python train.py --num_hidden_layers=16 --hidden_size=224 --num_attention_heads=10 --num_key_value_heads=2 --head_dim=32 --intermediate_size=896 --vocab_size=1024 --hidden_act="swiglu" --norm="rmsnorm" --norm_place="out" --norm_eps=1e-06 --positions="rope" --rope_theta=11400.0 --rope_fraction=0.75 --qk_norm=true --attn_scale=0.177 --bias="none" --tie_word_embeddings=true --parallel_block=false --init="uniform" --init_std_qkv=0.0297 --init_std_o=0.00439 --init_std_up=0.0297 --init_std_down=0.00262 --optimizer="muon" --learning_rate=0.00151 --lr_mult_o=4.0 --beta1=0.95 --lr_head=0.00712 --warmup_steps=0 --schedule="wsd" --decay_fraction=0.347 --decay_shape="linear" --final_lr_fraction=0.0 --batch_tokens=[65536, 131072, 196608] --max_seq_len=2048 --doc_mask=true --z_loss=1e-05 --train_tokens=909300000 --max_steps=7482 --dataset="wikipedia_en"
MLP neurons of a small language model. Each row is named by its layer, matrix (gate and up: input weights; down: output weights) and neuron, and shows model dimensions 0-223. Each number is 128 + 24 x the weight over its row's rms, rounded and kept within 0 to 255. Numbers have three digits each. A neuron's up and down rows have the sign that makes its largest values positive.
After each neuron's rows, "fires in" lists the words (lower case) most often at its 100 highest values on Wikipedia text that the model never trained on; "fires after" lists the tokens most often just before its 100 highest values on Wikipedia text that the model never trained on.

L6.gate133:128124118130142146117137135163105129156119132113110171149155125167125102084114126153129083127163119117091135178133148152131149091115119151112105186050130172127149104145142070141160143096120088166119164113176131082131098095134172130118109128134138127150112087145117111152114134128144107106114130123119147084123141113147154123120172104126145103144118154128173116124156144127102101106126139092108103084112105093109121122144123118154106112138123129108151160135132128148083119116084143150130157141130101112122076091135165071148101095194152130117111126127131151136097113126140123129141124135156102130167119127109169080081146120118115104118117160105154144116152135178130114113126
L6.up133:078132136092130137107167117150140107166151072093167108113140124110102160135114144121107095112116122140116151176122144110140085142140136141124091151098083133108142109141127120160181150143128169102096133155179132098134092133154154174137118143124114151143081127123116145157152133140152076124116059109135132130157113118168137140114162110109110096126129175171145119121095134158109147134113140131111119114096136111146159151177100118127139131121149137114136159159122121098185103121141169127112134112150164131107106162124106125134110129090108163118068130103086095179157131135113158122142163129157128132078127079117126106134141100133146084153131130134121109112136106114140120149148
L6.down133:094161145112125095090103117109112150077105158149141127109147141139145148107167108119143130128161117110120145142148134183127082127113110134125101109105173127135105119119130150127100112145130148116117119131091102186082146163109116125158102115146109058145143137085104103149127115099098109133152105126112127167112142114124116136136101149149159152122099130102140119137113145134088099144115094113104141092161109121172127095113132155148122131112083116090145099132112138156122134119142113127122127138075163124137123172125156141123123198128158071148130149127160140080172141110102171121155162107120158120108158154098104153136063134154145175098119131171114106125159111120149123118113
fires in: "released", "television", "album", "performed", "show"
fires after: "v", " al", " rele", " sh", " per", "ib"

L2.gate790:135111139110135153093162142142110166150109103127158116149146104090111133123144112111097154123155149118164136194126165148149167168106132174098153124108118127144089144108097125115151123140143121140164178141111145147146081148085116123131131169126106144103123129154116111097144095115150115143126124126156142061122151144132107122140144100150111151126126122130116139121175156114152113195127106120123120136129148137162117111130129150076127166121166115116132168112142127145140129144118121129117117127119149113135063153112101144116134056157143151138135129121184101152098122130076102153129180154115136142112101149144110096097155130111068112137119129172074132133076116140121137132095
L2.up790:134118112151145130119094093133153135137139156159106093120143119156137118121127130106128111143146121170151133112146115162121119131119113145141100140174103117138078143155086175115103120112101131129074117117103141124133147101112134114158138140096108114097134106136096145185108142152154168164172140142089120103118101122153142120145075138152062148128118141135127087117128104127153128108150136139121144152162116183112124118142102092172144124118148093113139100112155154111087125170123082133121204115144167132122182131150149092132131143159145113135200141093110104122142185146134117119119109087117104155166131107096118121098117114125124145122118102121125095182152106109113135120138
L2.down790:125112127121121099114136153145074169132122088104128125115135114112075198120158142137094114128144128126114098139104125113146134115132150127129134080122149171121118159084141094110157139160141101140126133154080109092095081169115111135113133130201120104119146177121125082109142150147118104134158146147134136164131155159121111091142112119131156156117116156128110158135109124120159141114147118118124090111107145173176132128140141120122142132121143128134126133121105161155125185093110149156143099152133149144094092112145121134137151131138154103140140121127097099099140088136090088099100146154097131135157120132175110161119120121117092135078122143080097118147091048152125137148129
fires in: "on", "conn", "conviction", "convention"
fires after: " con", "O", ".", " Con", "ed"

L3.gate852:075132139065126129110136117129114128147097128112152155093116145141155126147107111145140139151107143124174134141142128126156129140123163082083111126113140148109122128142176170141147189151144123146140118160125140162117129141100143143094115113138129133177124112173136145111108070158163138156166072109100121153129108150156136138119136141152102052141130122148146130113173122180138176118152153121136081135189087119170150104111107140114153091147157176144138144116123137140153094110071105113101107113126132108148136115114140137114100124139133149091107136109145150112130106138157180159122162162157142141113146113154143189143144146111120147107128106139108153111117132126137135125132
L3.up852:141121118120133082145112136106145154135110099088102115113166124124135119105141142120089093155133136104113089140107145104178132092147109111123110088088149134156150109123142150144138108105168089106127149092110124115121105132133119127154142109126134096173170128135111086069125144123136124138131163135153104117186165132129074145129140124124096122152149159100101109102105118132175160123150096159119097118168134161180119153106147109154123102066123181124132161154121120139116119150145142127179147121135144119139111128117148144130116111178133143137097096126136137154113095112078166089135112203118119121117168161137132147152124136104177153128136178111099115116101120139115119148114
L3.down852:107123166130131112083108133145109185135122104137082128135139105120152095090121146105155133116112128118122132101111139141118106075107158115095148117120125131130126163146139093143107145135114131159123174123094130116134126105121176074101156166146140116126090155134105132075153093099146122121154125141119135178091136125107168135125116147161140118097196135097150149108139124154159139127080107112148144102114133153115109131122124159109204105179133148171078171123165124111110169150119159153111119152133120158128140124123135150102132108106122091144140118165085144108114135143163152090114140112163134126143119153116112151108102156150192134158153134133087133131157140086109136141122
fires in: "all", "leseurre", "les", "resources"
fires after: "L", " a", "u", " R", " of", " L"

L6.gate40:102094131128129121146124147166133187133116135059115116120105112109165111137109117159168128126099153104108110094158136124127119154167140102147097128134134149106105153083119098126104160106127151122161094065092127135096149143170167111108130114160153122112109099128157132142099119052117126148113116118082132175133121104156132161127114071107104131155126070080139118144159106088130147124119133106122119129172142115098141088136124127102092092101100133096107174122111120138136077139122138138120147134151131083147130146135111107109115122109153105129158140142194183133139142119155141205122125146159110143159137127123134124123143137107101140116111116104130142132133129128116112120132
L6.up40:146092140104165150136114152089107132084161089111131092089167148137146133118090152171117096134130146082109148115151136136154124094080117143135133156109170120097153108109093126134145101148116140081124134121145129110089161147136101154136120139169125139125103157156177136133120123123111106102126110131134127118120137124091107139124102130119017128120087145158128101172169136104120128102149103133091091142127148108188125135095125139136145111100128134097170119139166153100107141099150141149095107140109110145124156121134092131123140148093126133153100153175148134133126124109151134118163110170165145144150115142127112122128159108124128135085093157146115186129113116173139122135123
L6.down40:129093142185171143114114134131158123124102129135158113101101143102126143096130081108120096134098112171161177202120123111120089129157131097128103145152160137112129118142172118126131123144157093095111120102127158147137126157124145156071127119116129114134125110109153137155117165057163132159126090114119108102137096142161090111112138122150117152153158101148131149145136135115149128103139136094164147135101107131129124135143102121146130118130159145095149163146135146088141169123144105117115105112127098160118110146174117091161127143114130138150202094157113134094104169095134198090143108130113121125122168110125100148148137101099162129127111150159144134096145121147134095135108
fires in: "early", "later", "personal", "earlier", "previous", "original"
fires after: "ar", " l", "u", "erson", "v", "ig"

L3.gate826:136123148112088130144107156108089124137121149136110100140091141141118123140126138175122122109117100082127143118164095106185127134137150124108138149089122118120135136127163086092109101100107110088146131212096140165105136075117125147122106169163147106139093151090171123130119106117143142139118119143131138101127122112103113137133159115129150115121113130152159143098142157099106139106125107115103161132140129126141118145142198124119072101131107173109165097119097142092140116082128108126086108169143129124158126147118098052140146094116122124180129134129110175056140139151132131151142132110148119145130111142153153171117119147121101145119148138140106126137107150149083152114143
L3.up826:058122102119120138136155109114151117109104096126128125158125096102148119144122121160144136133106109042141119136140136110156105141140133147068148093100169132111138105091129135138120094126160142082129150158135085114113143094114137105127140139136147073133134136113171166113101107136102131122188149133130121125133117124146111122116135117124132126160116132127107144101121108125121121096130151075090097160174106095148130128126182135135094117118118181131145129097139132128099125137109114108136104164135131124102157165103138120164129108167184147138130086148128188075126164155138137144141102129125118112176115133168105131146116107100110151109117139089125151140152115163125173145074
L3.down826:133176111138158137154115113121126118102111116126118182132128114083148119124120107191145134133126139157112134111153092101149147149124164128137136098111138080136149156117130115137148127156148140128197114126134155113157121153090123136159131134110108142155141114097155127111121134103156127105141089110150160143143125174108133132109118128094121106127131124154152163103151106105140189112148082086149124126169101165160132077136103170134162083104167117101126143124133116145117139128133129089128140152128125177116118113128131101137123170103067117164149096140166141082130130109114144177175176158168120136122131125148107173130134134127141133098077103081173132115140111130118120098159
fires in: "early", "later", "preceded", "prior", "earlier"
fires after: "ar", " P", " l", "ri", "arl", "P"

L5.gate72:140120113095162154107164086131153116107178125129120098128170102176091085153143139109119124137154110142100164124150122101120161132091143132124104119120159078139155136148146118134154113077141130122120124141086153163139098094155130085139130159140137135116043123114150158133120130122190110116107131132113126164155087121140120157127110195125142147114169078146117156139114118143132142144109124114092110118159117132134101095134157130129106139144125125129116109103090151132126138139091159108080140128121098142115116115147131113140125133156133152119108122170101138162134150117102109110109119126086159115145094100120161145123155145141092113101098085171138138078153140117068147111167
L5.up72:111096150131159126147158090164138095117151122142154116091165092122134148129161103121131142136117143135129118165139110177138150132136142118134141103109121108127095143137136124187138095153161139118154170069097140176148112114098130110077127152101154166135117151136126092125135106119160097136107167149176154092132106132102120168137119132144168144120157098094093107149144091180134116166107123139121148125163139129106149156129151162150152091132078136144117097162151112144170094098147126131118155140080153157128138141149130100158144170127104155066127139152122111169108109145132127121127141091124115117145120088129113144154157116149123109122087120150157141064117148144143142107113
L5.down72:115168147119113130145100133138141130165146117131103136141153108121137151082145118104111120131160126108119116154118110131125072120130075126118162136145146152134130145102135165150083143120112143155132160100097108113108088138099129169087146120122134139150151116107132155108155114120167141149115138133094170114124105125159143119121124147110111174127129098108096180124125126098112152092147109137127149134176075150163154195111121109112118161151155144125133174134110133162117119141120159093080096113151140180124172093128142105094133107125114111116112121100172158138046123166119123129093122144154152127166137166104155092131147139132120145133146099098129133116145148132072090164109
fires in: "states", "american", "national"
fires after: " United", " the", "A"

L9.gate441:106091119151129152122130121128151132176120135136137138103142158126135118152143126083130143131150103108131126125131106125091105125110115131115121126103118143124165117121136143141117105176075147096139137185161109165125147149144113169132096107128127206128099118114150111095109098142093130122173149123101100138118152097136141128123110093136151137158146085090117115098129169094103157128163161100122097144123143101157091119117102130127169127124106096173195104129079141166126097099134141115175147135125140150108116161106127114180110145116128117169127134124117147103123144140102153083147124128116170135154124103146114165112167124105197154084123091138124082131120148121112169131109
L9.up441:112093168128173133117142130131134133129126126123139118118139106112074151168044139141153124134116148065108109173089121106089103148125141146130128169127130141130133100125116162178143109133134140142128203127115129142121123193122138127075103117105116130124131141118145144118105120100143145126133116137075174148160158093070110130120116117128108073162144082143149099121137104145122068081181140169117133122114148130151156126115106128143174093106097105135106176120130141140134141117121108161165116127112150103128113121146126106164116102109126122099161141103131114114130139119100141145105185136132113144102121125119118112148113110112129123169118083092097130147135132109141110105144
L9.down441:107106157154123145162147096102117123101136145144122110109119129131147152159125127088135140110129163147181115149133131154080093161138119172120116142127113107197137147099069108131132118192134138079149165168120137098105143123158105120094113102163120102157140130125148117136135159139168097112132114107092153112175119132143170104137139134123161150112125153133120121128139139088102138179132124136107136086131102085126134123104152152122126115101135088113102084097105090109122161109118142106130154135154123091154123113150118102103098065117166121108120132068096156131104141141126108141087143134179085125099101094154126181123121119130126127134124104139109107127136121113107102141161
fires in: "moved", "movie", "mike", "miniseries", "minister", "movement"
fires after: " m", " M", "in", "o", "ah"

L12.gate542:147117115174107103122125124145128140102114119107145149091155116160143114130115113110119156117126182134113142104130120134163125143119145137123126142056112177116112184134150111121131131117120171150106082108129087136152150111156106167123150094095141175122117142115130133099134105147104133158135147094110143132086130140072129111101128124165158142089140096191146144142180141123141135165144147111121118156096121120164155143151076139117084130145093149130136129154143128125178106108116131078143161146138126108125141178124120092071162173135101143120156144106152097140136076108138119100163115124119111146130110130135162111116089112158120157106110145119102129136093155138140113084094
L12.up542:135136143092081136121092142120105154105151112098148105111145084079135103109134135147142113125153103087132108101160067155150150087158108126152122127134128095163126128125109110101138127120154118081162119147127076118146063086133138126103147104122151114092097094137066120128143146127111131142122138120113126159127116056115131131110130090125166115092149084140108170124118168154127095139128105151143114147111110143092158083116156134131151100129110129122097110134114159107122094117108084124176101094152102112163137140172154079114108113130133119148143149123112118173128148131113156122115143095094127142109078107138109111128174110139148138158124087109078125122133130116118125118127
L12.down542:126140089156164123092140128114140135190121122139108112181147115123113135150117072134148156158112115127145124144085111139139136167105129148125149129080156145172095184138127144113066147113112153112099138098128165158148125136097128132130098136165150085164116154124137142121118176103135135146126124169091146082124184193153110149108127072160141093151111107107127104141134133131167137155159156106123151114090164127172099152109098121152153123117141152119118137151140128157127154121101144148120161139154156130109131149123107146118142097120114127113114125129115149119156107124100138104159147107101121141119127079123109178157116133142124149110112171144136127141080097154101109102091
fires in: "in", "on", "during", "for"
fires after: ".", "\n", " D", ",", "O"

L6.gate233:159135153118130145096095136115094166130149051136152156124139110144116130117170136107121114140167112176162139113139126126136102084156171118148179136122100096185120131172150160114151114144141149134155165069166100184132089154189112164117115132144122153130144158129165146162111126122126172132144157125113151153110125088136111135139142157148135134131119141110090130164134159081122114147123123158149138166154158127132122117118060128136134149130156120163112118125127151156140132152125110159134114099153144133104108094100158170172135156156144123123149115165132122116132133114109127090084119154092142142126114133167150136159104089133108142118103136125162150138150118139098125154136
L6.up233:122110184152116113132147132162132104090077107156131080123159122111095134160186137152119146149128163088087100126125180119151106107152140127098123133138177150102116106127136109147106154086097099125093145132146121145128124141148146130154145083104095087114092110155133163154108092140140146174127131116121130143105107081179150137149161091130120162125132126099115130069092114144130128138149093087099119116143148160106139116108135133095130166134094090133146169076117123146103149106132113139089114123132150125139127183116110158121139141132141109151139157144135111128155117111131077141140105109138130158119106108131117143143130087096070154143141128098145185138148128143112146129138
L6.down233:173154118136190113150155159115139131137180137156165144129088109150108122085150133132114127131148164119136092115163190101129137102166143131098101110119118105123056122160094125142111120115102112146130133085102135176124135142146138125091093128149146133183138141127174091137143145140139078120129111105103142139096140163136134069113122176113106128087138108095174134144174180135103149131122118155124161135112124114138173167127115135129129146150123174130141152157106163117107142126100173119139120087125134118098117110133126119140150122175121152126125099169129119121076128110129122112143121139159073111127111129128124152118111115147137127102108123144125126063115122154097119113118
fires in: "british", "american", "german", "russian", "germany", "african"
fires after: " B", " G", " the", " an", "rit"

L3.gate572:092086077132142107105176175148151122150127114131146132196136136101121102127121132120138098122131131168158151112133142124152105138090086146130131115129146142146085115133175100098131108156148156133104158159139081102141103132123136175127136160146133118054116127095138111138115140110148148126131159158163178117129112161131151104121093118111185117149123109069133086116181123133147138141136137148083088130125110148129132104134127167144119100106130125138163168098110138089147101156138135078114139124149131060110129126142108131166114166137152128122096133132116077140131101137147140164116085153129122136120104107149144120098129104131122141155136153140139091114151140159150088139124
L3.up572:114140162138161151160127090126125130117117114096139110141081148128136102153103134111121134126120089127100151100115162107152090096180177142106117151144167183139133115132142129118157162136143152139076131145171132147134153154102123150115114152093134139173122147149120123150118130120072135121137106114136145146114131163168112094153101110128120174125138134114094184148156156147113134172122156120121130134108138150133146163081131086104111167141080146119149163127153139112136135136114129132153103138147080044110128169127070106136134124117126117161096159102126149091150126143137124144125091141074119147121151145119131184145142122097143123167128114132150104154095129101122094137129
L3.down572:063156126119149140148156127122146104096146137108146165123160137101134148136078121116151091101132137147078148102145117143090149148120087131076136088147132069114129108126149134128108175179105095094134130125123145119117156125094136114150104172094151143092128127113118160130118125107111153106105167135164145115099115130075094155145145122094128122134134102096159115104147141145117111142107083148137098116129148149107148132156137163131162097191157118135126118123116110065152189138136135136124114142128107157151113147102143117124081108125092128114177148140117119131114087133136111099118131121140123164099142148128163095100177088161114082115131136135120125115158158152140145130146
fires in: "no", "any", "number", "nominated", "credited"
fires after: " n", " an", "v", "in", " c"

L3.gate545:094147091138122103156171118179106127156103119148129146134136138103143132110126128145110168160165144135086153172105159141130160154131095144126101100119086125140146169120117127052138137147150127138111169098117145150167081133159115129139082129162089128097164136136127128117193143120127135145157133085139145120121131163110121160170120111128116118139081105102160096125089152133103101166091115117095157135158183101153191089125121103159138140130179114101132096124126088146155131122109135114175114140117095116100118114144130089148149141165119140138136114148139095097113102141141126128148091142125167105102123104143152103149111140126123123125116161134093151114124100141144122126129
L3.up545:107157159122123090111157127149113114157136150087110147141120140155118111096135123096142108117157138133146126115095154131114199105137151125140101075159136112107155128151118133123132134128118133127103079143124139120131097106132148147134092083134114152133150054125130118163140149163119122126134120144143086104142125163132092112172094125138137160127126136140060128145094164127174101116149135146066183100105110134157109113162120136141176132139114126126108095152114102137123094122128106110153105139142119133098137126127131128125138108129177117142103098088118094134132123133143140115182120107135125100167185106175152139156129119120144100145091112124130043136086148127160091138135
L3.down545:114121157124116138114114104093174112181134126119149117149084103118155132121148112167113111155137084095136154140139162107149061205167129129146144129136126143108141182137166104119092097126138132133174126110108119110105134078131152129106118090148085117146117153121148127133162144107153128147132134086126136140113178123153108117141105155131112086140116110133151181138127116121125095151147142115115098111146154170166128156117089078108074131129138135174105161121183183131132115125111122103127132131179125164164114116134102103110138115140125126134147094126129119129176111130104082123093115127131135183077088132116122113103126109146112129114139124134141148161139148128125126137109
fires in: "was", "march", "february", "be", "september", "robert"
fires after: " to", " R", " in", " on", " Feb", "is"

L6.gate766:152150142129146107154147122138093132116133104121119164111102131099108145109169114086085095141159122123129126154126109125122075131133151124122116061104124074133180125124139138111117149060118125119136136145182115155143091099126174160131126121150095101153153128114100157135081112195072117144092123104130144092135117131103112131124140110114142138136164086089161111117104132160098098096106094108083091138153119115141088116164158153144133141068140141121116157119106140123115118127123123101140177128143098121106145113130135149135154115171106114132124146068099152137113147130120122135141149175114153142155123144141133099137146121105078100138141111171124137128127143124131161109161
L6.up766:114139095092105147060108145118126112151132104116154107158137119142136128145096141143162123124093127120107086093145143145137098104131120159144141110157091138074127135099093110167143136127109131114113128151101090146133143130138138150115131134134161148154126132110106122106128139135105151130129131154143156104116131118089147173175125187145094128137106096118126111135063138142111089112139141130126127084123119144144113108112109155166054095115148155123154133131111135101118133115138168111130153172084139107105144144142096127138170120121142136125133097109168111200132117110163141130113179148120139153170125130144166076132153119111118118109136128104096105136139094205115095132174
L6.down766:098131150141153137138125134122091100158149119124116111097112137154101142130190088112143152177202127086137127166115109096112147112093123126104146173056148130151117139159113150131111123122126147210160105113155123119162089161105152139127126115108091151164153109125128162147097158121129112122125164103123162100153150115099150154111167140128140128126137124104147120101127109156137124117118095128111086142140132107128108116123102075116134078110144109138175091129109146130153130103174130143086138123125104128158105103120124119119100128128140099172131139118160105158099108113097157154148152159127135121139085099092163137160156136150151137105116136169125161099118121117117088119127
fires in: "album", "company", "program", "band", "show", "programs"
fires after: "gr", " al", " comp", " sh", " b"

L6.gate97:151131139104115097104104071090121146107148106122121134105103129144142151125084077107157104170130111112083108131095085126161124153147095137144121128135108128112171113106185121154113127130140159056100124116093160122124132110142131124128118132106130103177114071127165150177139163097121157112133157152095109162108134135130115176100089099126131139102131126166105161129133126110125065130120105143151121137122115105169204145168111121161126155104129122112144154072150137122124138107117126119168145105154138159162126139142135126110147133140166153106133167108112176078147150113128137162136130129173133096096141132127090119151120134158139156116153119129117127112120136138149127124136
L6.up97:130104112126102189135128135148078163082135102121118116157107165155146113131126119148118128113112095127123105131170183125148117152114157119131090145132151151105109158112122070141149139124146126113132147120162105105136088076108113124124058159131140146154147098110089142084162092109101113156161105122111124114144152156152138138147090119127204168125084153170103159118157143140140102093119134144108134160148122122152133112107144136159154100131138125122130135154132118114109183103124098125126137153137121130128117137144144111143152123133144151153070109130129122122129155153147165128104154135113119115166116141164130148136136112156100123203159117090190115151106101136158131142146
L6.down97:127146133090088113132130151132067127142174142133144130132075113092125148097124100072105121142130085167153148151122125125172135102163129159127127139120129109139132143065134084119163108145137144111119078167137159085086096115124114130115150093169115092155133118113147131106098121096077115148102095163103132138122117092132081136073166126181095131134118128144121151121114137120145169129145135108084130148108127101160157145145152126114152128145181110170151156123109093099119122113119154145117148115138117132111135136088126151129119113111115132148113117093159166086113144151177128112148157126132069139121141124150134112138152168135122156154096160110128133108136110155130119161133
fires in: "february", "july", "october", "november"
fires after: " in", " Feb", "In", " In", " 1"

L7.gate826:110119103116093140125124132109095080122163124128131104148126111099119123141073159126165102117157136124124122150126185148107142119115119134109121136103137116117120146118145152120149128168114102101148130138125161142059154135129154140131124124124171113118114100138167121133159085097141096153139118114101132135157155159133151116135137114082154141131131107118128087101206078142179138137173142125112125115103141118131152101124090132110161157155097095157176152156125120115150148126146135122112184111143140113125137149123111139144119114119143150155106129058119175117118143152127161185161092137172096106072116130113120135122169195111156139159127140108130134109119095136151119097123
L7.up826:157119128145076165096100120112139102126139117166120126112114125155129116152111143134126105131133161099105141123163135086141097131120120124128139101152130147108154127146121129151137164098136110135125171165092133126123082168154148136170099106079139104104147129124130138138093126146128152083045118128119137170115139097116100102107169153175124133148132117107149104074141131115147100113157127120137159137148103149165093095150091103153121163139113148173190151125129107118107132166112132127135165120113117085124116119132133121132129138122163131120136135078049141134143121125112109149167140083049124137147085115136143130145143161095101137113145117119154096139140114124128102101154
L7.down826:091141096136152126156149148104144068169109103113177116148105138109081158160181134124117090131126138130109176178152170105085130125125133123110130103132132115117141128111119111077161123179129099186118128095115156130082121116110149119121143116146122129113129123063139167105110125148109114118137140081109134133138164122151146134172099107133134131119156146108127122094117166163155115150104127123101085125094146125140147122116107164128149116141134121125134165132154117127144148103155156066132110178132154127122168150116123148104098109133100135166149111118155177125132143142154139154104084131118113087104132146090130133112130123129126080167129139125152122129093102182174136136106
fires in: "women", "moved", "movie", "movement", "woman"
fires after: " m", " w", " M", " W", "w", " s"

L2.gate460:120117155088125161095132122132091138124133135115135081153144134123135101143139162093120109108120138093152137170117124075115137116181167092138156113151101153130106159128123116137113108147113062157121092119112130159127123133109099114113143142112111094114158137165141127139082162161117128152119127095107101150144128108099123138132119101146160172113101128135103164164102120148158047160132125126115128155107112098160135161142122101145151137153139089154138123111122108116130152140095110146117066119145116119100150144097130142144102151153110102126150124193110140127107183148142125148192189107134150151133119124158162133140127139113137126117151122145153075116121113082147122100158
L2.up460:130122108141121132137167122141143081181151119149105136152107169138145133140068133074126127130137135135119113140125151125130154079089121121156100137159109135115138120091124095117114149152123146100115128137076140136102153131127111117103149206140127084097119073151084149082155125120125096131132126103118082155112145161091137110142118109123163102109109111099123108148173136094087108140124127151117146121168105103132162147111096163083151147139149135110133143137115135149137140107116119137135088136096079098128131143132088184147117185145124102103144138096126185117108098127124105115142129155115120128141133116139146115084118154132175147080103127125124122130102186104092126111120
L2.down460:116078136127205110148114135103136154121072099097155100105151113164138137135096080128129143119127100139148127119096145146166155127157088097177130111133143113109124089149133102201126141088138134114128132136131139121160153134130113127140158124161147142126164144113106101088073190107097159116142161137129088118147146097154107171143140132133105121130166132107125114154137112163100145156143140101167133112148136154139143104065147095151118146128140125157140149142107156174133122112124107149156154095108133136112139158145140119126151132153130140122103124122135125146112082148119150141107077107124104121116111129136124168123144110093153141140073136121114142136170082142102162082115
fires in: "college", "battle", "joined", "preceded", "colleges"
fires after: " col", " Col", " j", "att", "re"

L8.gate669:129180096156117151138129171159141082130115116183137157118133097153139145099142158144125119122126102112158104126130183139133125158101129115133155145137101102086088171132163097122153116142112120129178077100136119142099117117116105120126133140142124120171095137130163130126145132093152092142156175131156123138125112152147130115136166131125132125097136089135156074107123104106103107133103089111134139140127101101171136139112162120132174125145134192106117136115127119156156118146149138112139113137137117113123131076186126124107117109114095086133103101115133104142147130116107148158151145106136094144089126144133145137101216081097179149131133136146162125166161150144098112136136
L8.up669:082126092138079171177124102112108135083122113133126127119108113103092137186111118121126115142121126129117125121111125103132119137127154119114133142117138150122141136117161142175139091094134172148112121115114127102111108090122141150135096155129113124135101105042093142120104142095141122118153084147145154107070087084178136132114106137177143128093148116140147098143111155127117143127149125159200148134098120167089116168127124106086121139142127140109161149084110111142146140129153116117113129105123120085122135120093130130084101118101113095129118113164098100120142135121120109160139153123107103068112140116082121155104120158093145115150156136149185140142144136089109116143122
L8.down669:087126133146168127085152150133166130119138151145120177139115141112117147109138185129132168109112155123144158131087106104106127125149122101113160113132088118130107126137129132148136137157070127173135088141119138127132156135095158145116082074172123149146112161161102134087148158149080133097139104142166124118142150118107139068151124135152103119147138153107127113085110120153139150122084141096086113099135105093134140100128169145154153176097122116152115110140100108132146144101092148113188124135090132114109115098170153088129105112081096145094110128085121148156087112124138125089146144101112127133121112092146137098169125110130135111126133101144132140138132177122116137139100
fires in: "award", "awards", "world", "championships"
fires after: " A", "ampions", "A", "C", " a"

L6.gate312:120157132130157174092144151131136140099146122149124173109137126099094119100126132149145143091174138111118138125090143150141194145167147125145153121106134133154114120135146157119127122103134129171170093129140101125143136140101108111124174148128138109161069117123131114137142125116171117117145115173128179135150145121138118131109164173169177136083101140103108149137164159132134127152168123072153110127130102165123095164106149109081127099166095112105082109118139111112114134125154104115141129128090128168129156103130154101109159114098142135095106153100115140135125145174114099099147141129160108101139134078136113123098176113109148134150112142162149159089173156147119123114151
L6.up312:154129111148146101109129191165139149140149124103104101161148124140092112108143145158130149159138140095129132131112131107167098125112129122131116083140136147127082107124118162116162098107093138128117076134108102121132081121096138118145133104110187105116118170142093154141115085140150111110144122107137108170141109107143098130193161145096123149157148113112115140159105073149117119110157133147069101139127130140132149123152130138099157167102106092141123104075141115092156116131144103133126077190111154131164137147137113102096098148103088121132115102130138119067149130142141142107159131125137132104182156129146090156111158155121161100135123126140127145147122144163138148108157
L6.down312:139101146104127087099112120129137122110140127161100152123155131128117138093101093061117121101123092179133147115129103161090149083151121120108133116091103121103134188128116129147089155098159130158104145094193115122133143125103150139104109117109113158136141157117150111106128152117154098114140132153106124148124144159116101116106148111171155150097141119157138126135143171158114131107152098101136142121120094135146065144124168160120101137128143098112116147121133109148138116153140104138127107081134113120149176170145143122148121083108127124090116120101159128164138143124129078116127151127148106116096128083103100120119171170149083169119132103156141124103153162125077075161123
fires in: "german", "british", "belgian", "english", "greek", "russian"
fires after: " G", "rit", "g", "l", "ree"

L2.gate352:122089140144115130111141135107178106146151098133185087139123158114106134130099136131167144140100173110106134145103113115119091117107115113134157130109135126125160140137092133152137146145091118139177186116144076113107117121108139108150121122134104126130127123096146166123141160129128119136130145114106153139131101080168156124188117143109141124174124111156090112117116142140095138124119110092166105121120145102131172175143124118160125120150105141145132125122114116127068118097131120113110106124171104099132105144173133084116145173083158169077061164179130124143105138119092096148136162110101149103160135115121093144123136151124150149099137123114072116125104136108116132173118
L2.up352:115112091149126111150117150169121127135121084120082161106121140077095137176161142133116132109121123138122118170122187141132098142097125127126113099111097121141101131152143109145117115191160106132115121133122063141102130148144135132160130143129130148105127111141190149178158104152146116137069128159129126125163103119119156128109123107097138153154126118107119192112122111172105139130149113108102138118107113152119122154139099164140114145120130116123106134157146131183104153113147137105157109120100142145128130077158160196114123114084157116098129116133130104152105113121143111112138145164146080115157125108178120106128178128103153079132086098100106112129116145166127115107145
L2.down352:151134110107175131143129109105116131162124096123139114119146116166125122087122138096139139142103108110108096110109103203121149114102117138147123160112148105127104129129110141149120182115082127104108153101157129147170130159117155167084127146149102142158129160151116128080121136107116157137157158098093144109096166110144096135145105159121104121120158141172142105135081128120114167164135120152131150094136138125112124099097114119149163159161116099135168110083121128075141085123138120172121109113128115104129156122127139173138129122133127118132104137126099185129154136154151184132076097116160112125131111152130141106136108110124122117109144146110112156156123132113055095184096
fires in: "award", "awards", "record", "american", "recorded", "awarded"
fires after: " A", " rec", "A", " a", "ic"